Part of a small language model's weights: 12 layers.
MLP neurons of a small language model. Each row is named by its layer, matrix (up: input weights) and neuron, and shows model dimensions 112-239. Each number is 128 + 24 x the weight over its row's rms, rounded and kept within 0 to 255. Numbers have three digits each.
After each neuron's rows, "fires on" lists the tokens most often at its 100 highest values on Wikipedia text that the model never trained on. A number after a token or word is its count.

L5.up145:134145109085147127170174127147122112130119162093128144135117109143126148107121090093143107093125096133125127118171149157083139135103140131128115122128166121144128109110159130141124120135133156143154124121140098146123161117124105146096127126131085150132106170145069183113157124077095138117129123122143131095112103116134139098168109127147137170130120134142169096120142171109100128144128
fires on: "po" 21, "on" 12, "as" 10, "y" 8, "ase " 7, "ac" 7

L2.up127:059139123119123110138162115120164103101133105080144159099095146092118101151075147125122124146125165136131173115134137090147098106114150103105080137144162161158152141110146130140124148130149108134114110145127120177119096151150090155104115145119148097150119180115137107123118146156155118135167125144146122141108081163146135084111136116117096152103164140126124147127137135077135098165141
fires on: "a" 29, "o " 13, "an " 12, "m " 11, "in" 8, "4 " 7

L7.up953:114094112143098072169146130119133142153138175131100132123126138106105173125131163122172152139121102144127115106123082143175113156108080119122113125116153122143154149094054116109127147134116120096145120143187107162098086161156151156151147137110154115101119151123158122095173128128069159133111122109103091150120132156130126085120124138142103180111123138182119132118113123120087150130183
fires on: "m" 14, "l" 13, "made " 13, "ed " 11, "o" 9

L6.up787:147143137107088122167131131139136097145141144087150123133135138145125111118131146118157131100113145133101091102131111157109130170112145119132176126136136119171175113146143109170140122152134129186186150086173113147118120091120104153150125128151157101104172108122146095173184185135112145082127141126159177110155114138130145115108111121112134141134162134134149135104142163132125107123122
fires on: "s" 26, "t" 11, "oy" 11, "ed " 9, "follow" 7

L2.up296:126163116134136118134161131139103138133130093113124136141126145087131140137143114114107068115108129138139167109140145127154092101151176164143125192126125091110124167086128136158161191135135112167199123128149089140129137157155131114151133115106110150117151132110111129120136131135136181132097118172102100159115091120153134144126139134107067149149135146132085123148097144108108143158067
fires on: "ate " 18, "' " 11, "ame " 11, "op" 8, "e " 7, "om " 7

L5.up738:100124130127160131084123149132137113088098131101148158130118179133112139128101146140161077159133147151123105137133111134116118118160108152181095123125153137133114122114120105108119121129180137137097128151113079127135113166147086165157150128147079109145137147149077113115168129107087152136138120122133133159137142092127117147115117115131147115142111188159130132119164109103077121088127
fires on: "man" 25, "il" 21, "or" 14, "for" 12, "For" 4, "le" 4

L6.up503:123073104098149161101107127125146098136122126138174123082136128118122145097125189129133125111089126146143097140156120104147133060172129145179168146140157116132122119131148112083115116126125160161085110148087123118153087127163154168171121117122094109131127145132094164107141130150092117142127095135121122154148120113151154161125111146115110139117133111141139133095135135129134166126175
fires on: "ad" 17, "For" 11, "ab" 8, "ic" 7, "in" 6, "il" 6

L2.up621:066126115127149105120150106169121129156116165135116200151137148171146123127098097112164098131082127080111162112157132124163111106099126124165133116116139097133147121119147084100095162100111157115125083116136106172103120123138124145141098149113135138112143162136099125134106083117153078121129127161132101114092141090140122103079130110122175133166126139119154130094117158125166133114135
fires on: "a " 21, "an " 19, "l " 11, "ary " 11, "a" 10

L6.up736:148150124138151122114141156126146131118117136122113140122112152105143134147096098109125106107124047151140174152084144140133118121127148124120114125087126111101137119109148146144113165133139109124135130147098093138119148135162125161124113153114127157118126172145147129112177127137108184162159148131117163124116103177167147153116089098120130111161088144099135173140119147129102103156136
fires on: "o" 46, "b" 12, "f" 10, "an" 10, "l" 6

L6.up883:085080125135156131152151146127131095147142143098113159141113109160078168083123071091146078117098117152118114136163140151093109169118149167129097145128126122155174113124153150096120133155137127161132119143148134179086152133158127129089133141106109087113141140128121123139142131134096155141131079113170114140103131117084103104128086133104130161138164158176143129107124135144071091139155
fires on: "o" 40, "in" 28, "po" 9

L7.up545:128146207089112130111104168147161157116133116151093177113127163108116128138128136132127139114102145130139151125132101095116143133110170140109097078099150112148145132110134135109158170132191154130110163120160160155157106109126091166130073129126110121138132131138124124132119132141105147141157128115125143143113114152128150139128122129133120162194124121130161130114117158094129084149127
fires on: "on " 15, "as" 12, "om " 7, "on" 6, "os" 5, "mon" 5

L6.up27:142148111084148126104141112149124111143093160153154137138140118132146125121146072104113128118099087112139118092141129133139125114166113170124170123148127121140143129076151094103113139160104144141132146153137123108120119158159169174160141124131102180084141133118098091116099113142113098170106155117121107153113159152150111106153134134117143115126110162143135136112118155139128156124105
fires on: "or" 21, "man" 16, "th " 11, "first " 7, "-" 7

L7.up615:103150130097138129109159137084174110121124122113101120123132169118167091139125089127122147131138116182087130066131130104146145188128143149133130144149108067162109133098091105139108161088139140145100132120152112159133081135107092156096137136147129140130141143125113114151092117123165123135102149092104112169086133114129154137167124159117132155121133129139152139094090137079158134127125
fires on: "v" 23, "ir" 11, "f" 10, "″" 9, "famil" 8

L8.up93:125144155094131064123129071095161118131139117130176142136160139175141127100120124116168121117082145130118143056147119159137097164129156109142078125127107144122149159090159110097143134070129131114127150137080105121142103142153126125148149121136111126118128133084110099153101099096086118135156120080126160111135083153100165088128099127153142151081142128112153140115114140112100184109149
fires on: "J" 23, "et" 14, "ic" 13, "cent" 13

L6.up516:119082116104125139153140162117119067111078092103137140129096152153147121094123149130149119113115138107119096134103127119121133148137203123130137121113149097135159130121112079115105127143105143113138130127163115143093122154144106186146088109146152098142136108076139155145143142114134138128078154109129154136106124168131176087171127128127107185141149120103137188129145160122121140105132
fires on: "Coun" 17, "A" 15, "h" 7, "e" 7, "ir" 6, "ar" 6

L2.up913:135126154113149105135159101117137153154142116113134138106138149140174139125131134153099095155112094120121122110125123105094140170106120134112147133143103117162106150148103120132097142148083103150093140102152118127116114111106103189145147129112165123182092127139118141133088163059135121103114144174127120167081141152146088161140128152131081155082148145092133113110063128143108163164137
fires on: "es " 28, "ment " 17, "% " 9, "le " 9, "s " 9, "Con" 8

L8.up628:123080109114174108117158120126129087113103131067122154170110105145138096133101141142135108125134141131090090129150102138156121121122159122126122142092143147123088163142073146118139143138152129129146125131104109152070133154156111154161120131114117165117149133156108138143105153116139168146147163131136133146140180144149140125118103132123129153122144130156132195110135138149119108116144
fires on: "ak" 17, "us" 16, "ir" 14, "h" 10, "w" 6, "e" 4

L5.up351:092090114133164119148156101122144094130117150127148159141162098153111156141099163156130083150137130147130133138093157126089143128079132102101125075122129139157134145084123104138118134069122143119153100155140141108129169167105111126110115125172084092147122116060125134138139139127102155087110147119133133108087118146127137116159131144135169180121139140112133133114145175137113142137118
fires on: "is " 39, "or" 9, ") " 9, "el" 5, "was " 5, "a " 5

L5.up480:143094127154137124150145118131141112101140134127207122129127134112117173120111176111132086098167086120107086136106176146147131112071112183142089142125160117136127116155145189127114162149081106159146137158130128102142133130110172162137146120141142125141134131205163097118122120084117157114089129165124148138119123107168118110092128146133121127121111160131159129111101146117084111117129
fires on: "to " 20, "and " 15, " " 9, "at" 9, "at " 7, "and" 6

L7.up830:080085160144128137096125155160124087132105124134142106150106126116157107141120134150124061176069141154068130098093139172109131141122128113131115132113090092123173122147147136136126116105165147160131143126129116133140091150155129157148162124117125103125137173144129102110109125090142102104156150074197136117120124095108171117128162128129165147143152131195110111085120125070150145134128
fires on: "4" 25, "fe" 14, "|" 11, "C" 7, "2" 5, "1" 4

L5.up966:081118133150145085132146072157119094112095113134140101158141142170118123127131141141142143142103125105118111095109164125155126148109121123118136087137114057129141097125154095106120125144166104157138123132119106089144123123121142153120147157135112161121144136136124127138134096121137125079107147081144130138112154119091108133139142143100124144121086159167119108108119152135118102109118
fires on: "3" 44, "oc" 15, "ec" 9, "C" 8, "4" 6, "ic" 6

L7.up768:126172120145099129124118100096090104079071136136137158110144111127137140109100113076147157182128158158081088135107113119105127148115168126144086114125142080153136168099143146139102142139178134162133136154154092108115134155137122185185153116106142108133126134135126105123114148087110125135116095115104119123119145130097158098142153131152137119118114146132125194109132155142115154102142
fires on: "an " 32, "n" 13, "c" 9, "h" 7, "ic" 7, "n " 5

L7.up1007:142124104136161151121172109113148124161154109125147144078097128160112133102116095087113158150127112154092140093147119142132120135139131166143153110084134114125151137108131118146114114113124103145136155157112142126125118083109176110137158132090145099094120107148155139168171151129093177141139153168120133121098148169130131138098115139114132139138154119119179135151089155092152134158148
fires on: "o" 19, "az" 12, "at" 8, "eb" 7, "i" 6, "g" 6

L5.up575:116106177114144100099175086163132100105132182144112112133120160140108100122114131124143130090126141141084146122133140124135161154143175121135137079106115121144163149115122127152136119088160131122137140126144118145154109124164095160123130107114102147090127189126102146109136126129110126110140182132152103166083127124127061142154120163071112132100137160163098160126160131147121089135130
fires on: "." 27, "h" 17, "ic" 14, "an " 14, "-" 5, "ec" 5

L2.up203:105112115120125092146190128137126129140123136091103171136110093142116111135118172101124110129086149136126132120149129142158110103118097142155086146134147117148157137078129113090152158128158148131150101132150151183103115120156136157151087087099125101104153080113098142123099118161145123144151135093152126116126101138152139112111159168166105144138170136079112149148094115091137076086168
fires on: "e" 20, "a" 20, "an " 17, " " 14, "e " 10, "ad " 8

L5.up957:130125124082151131113134151112111112102143142115109120124077137119141113117138147121170104096091133125096127093118137178112161138084134124133150128097134131161132126085120115122138156105163143128115104155136118129131122101126142122128145143163125133096157157089134148161178138099117142120149167123107150155144147147145161121138110092125147110190105134071137132112120098128129115163116
fires on: ". " 63, "that " 23, "; " 6

L6.up652:140106135121117139122147100141093154105142150090134091101085175175133133136091165102161118136107157119113147083151134160147165154133135120135129134150125087200145138101093127151137119112124160112139157164128085108146131123135145158147142117154166092090162125130133121141174134166143134111152178116119133156159119151149102082146173108124113159163099135138138178096116087108147124155140
fires on: "= " 22, "and " 22, ". " 13, "\" " 8

L7.up845:141065128106140161144195110135084100092123139088147127100091145129142122108123145135150133105100150137143083058119105153126132119123116102178126137114138110146120173131114180172112140123149119170140107129111138111118143129076153158164134099079137134121107120113115186120156131119117146138095170172116115130125142118141168115115155120125146160141136126099102180130101136125157127149140
fires on: "at" 21, "g" 19, "e" 14, "re" 10, "h" 6

L5.up139:103120155101133110083111097159089115122118106144178168073096143151116114202095133132148113107130113098138134115160140159141110150144147119100155121149114147146139163098158144130133158109134134129074170128140116098150144143153136149092117155143143147080110142132084118115115146143093158146140122096090104163079135124133115155134117164145101113147174131140154101112107111125105114123132
fires on: "1" 22, "r" 18, "2" 10, "se" 9, "ch" 7

L8.up599:143123155119155110104179136116087139094092122130142179101137139151181134054080135054155169090104148142118128144093106141100106087105115153125105139112120105137144119113140132121134135137139115179106139124163128088145126108094147170154115133127156121116093120123161124078115137101146130118115114110122131118111136116138110154169117124142116116145133130088093115107116132145104149120137
fires on: "e" 21, "n" 13, "ol" 9, "ev" 8, "r" 6, "ic" 5

L8.up30:115096167107139137122175107124136116137149137102092125100180092156110148141159113096120117123127072151100119111151091155130144130103161142144118081102142106179106141103185112138120145132128147114170123162120115098092125096156180119133116102120145130067136155132137135140146108122102118150127140201137105130151111175130122163143125118139126141114120134151116138132083122127120146149110
fires on: "ou" 44, "e" 12, "az" 7, "o" 6

L5.up689:140116107108100146149097137142140123120096102099115112120170138097129143150123116124152114093106113097140139125155136121178156138151119114133140128108161114112134146094155093082132165114190157128137147101127117159099107126157100154151109150139108119127093130148068150144093134161117133139150138103138113133092096167127157102167112137182145166127109114140190116118135149095128169141118
fires on: "mon" 19, "on" 16, "m" 12, "am" 9, "n" 9, "riv" 6

L6.up43:115177177157127112097130121137124130113134141099139125095112118093181127130106133153095080147129157100081144122100105073154176162147115135142126116136104124125139140080189130111126150108112140146139116125132104161102137094132118129144149128113118127125147125069139162183122138158135104132122145163132124128086147149123146120146131106132141139096161094123141145118116133115185136127160
fires on: "C" 17, "B" 14, "iv" 10, "amp" 8, "ab" 6, "ac" 4

L5.up396:081126139078144106128145138094102101138113153136167110048143112152138107171123116135134200140099153128113167167119153166115145135128123115112120119096132135141161112108147133151141100172106105157126142159139120126156119170139144160151111155120112092149095127126128101121126104132137092153155168115126169094141111153155120093102143148138120165095141133147152141115172161086107170125122
fires on: "-" 34, "_" 10, "tion " 8, "or " 7, "anc" 7, "r" 4

L2.up734:084101178113120096103140144165160130133141124127119157112120082128193136110121147120114111100114114162120127137105111142123119104121102082150122148125127108159112076137163136115142168104122066146162107174113125146104124110087123147150135112128172096104122134135150124123108113136097144155177098094155118099095156111155119141145137109147143115143157148095155114131158155128111113148175
fires on: "on" 22, "en" 14, "in" 12, "ent" 10, "u" 10

L2.up317:128088114124147107124170147132167142087142148127105105111096116161111117133123145116124113112131053106121114085154143127183132101085146167150086137135123139104135147099206134177141154151148123132114105108126117126129139106116129158134125143128123130145154170178114156139177126107120168095106112207136127131088136145150077161158088093149142137094157156162120204157109152109117133095127
fires on: "at " 30, "ip" 15, "and" 9, "ther " 8, "e" 7, "other " 6

L6.up478:144163149095131111138123114107120120106108163123221126127084101154122099103141175121197136143097151078095117146140091128101127120113118137158134131087128159148118145089168130160140120152145158111171129102138094144161137129156140117126155088098114128102133119112120115145173167122138136138136143130126117101161138156125088085153116133141121198142133100178102180113135117117147104133141
fires on: "at " 18, "ack" 13, "made " 11, "j" 9, "t" 7

L2.up983:110149117116135144100089121138087122119101132145125133137123153185155123143099156157138113138102094129110112109106159143173125107149095165128120103139093089102105125135150168083120128150150129124129140138109098110127108144133151122184162108132087161112131108174136112068126123114140140120137127060125111137125147115118151174085160159143148117116147106146134140129075109157136130089161
fires on: "ine" 23, "Di" 17, "u" 15, "ine " 12, "D" 6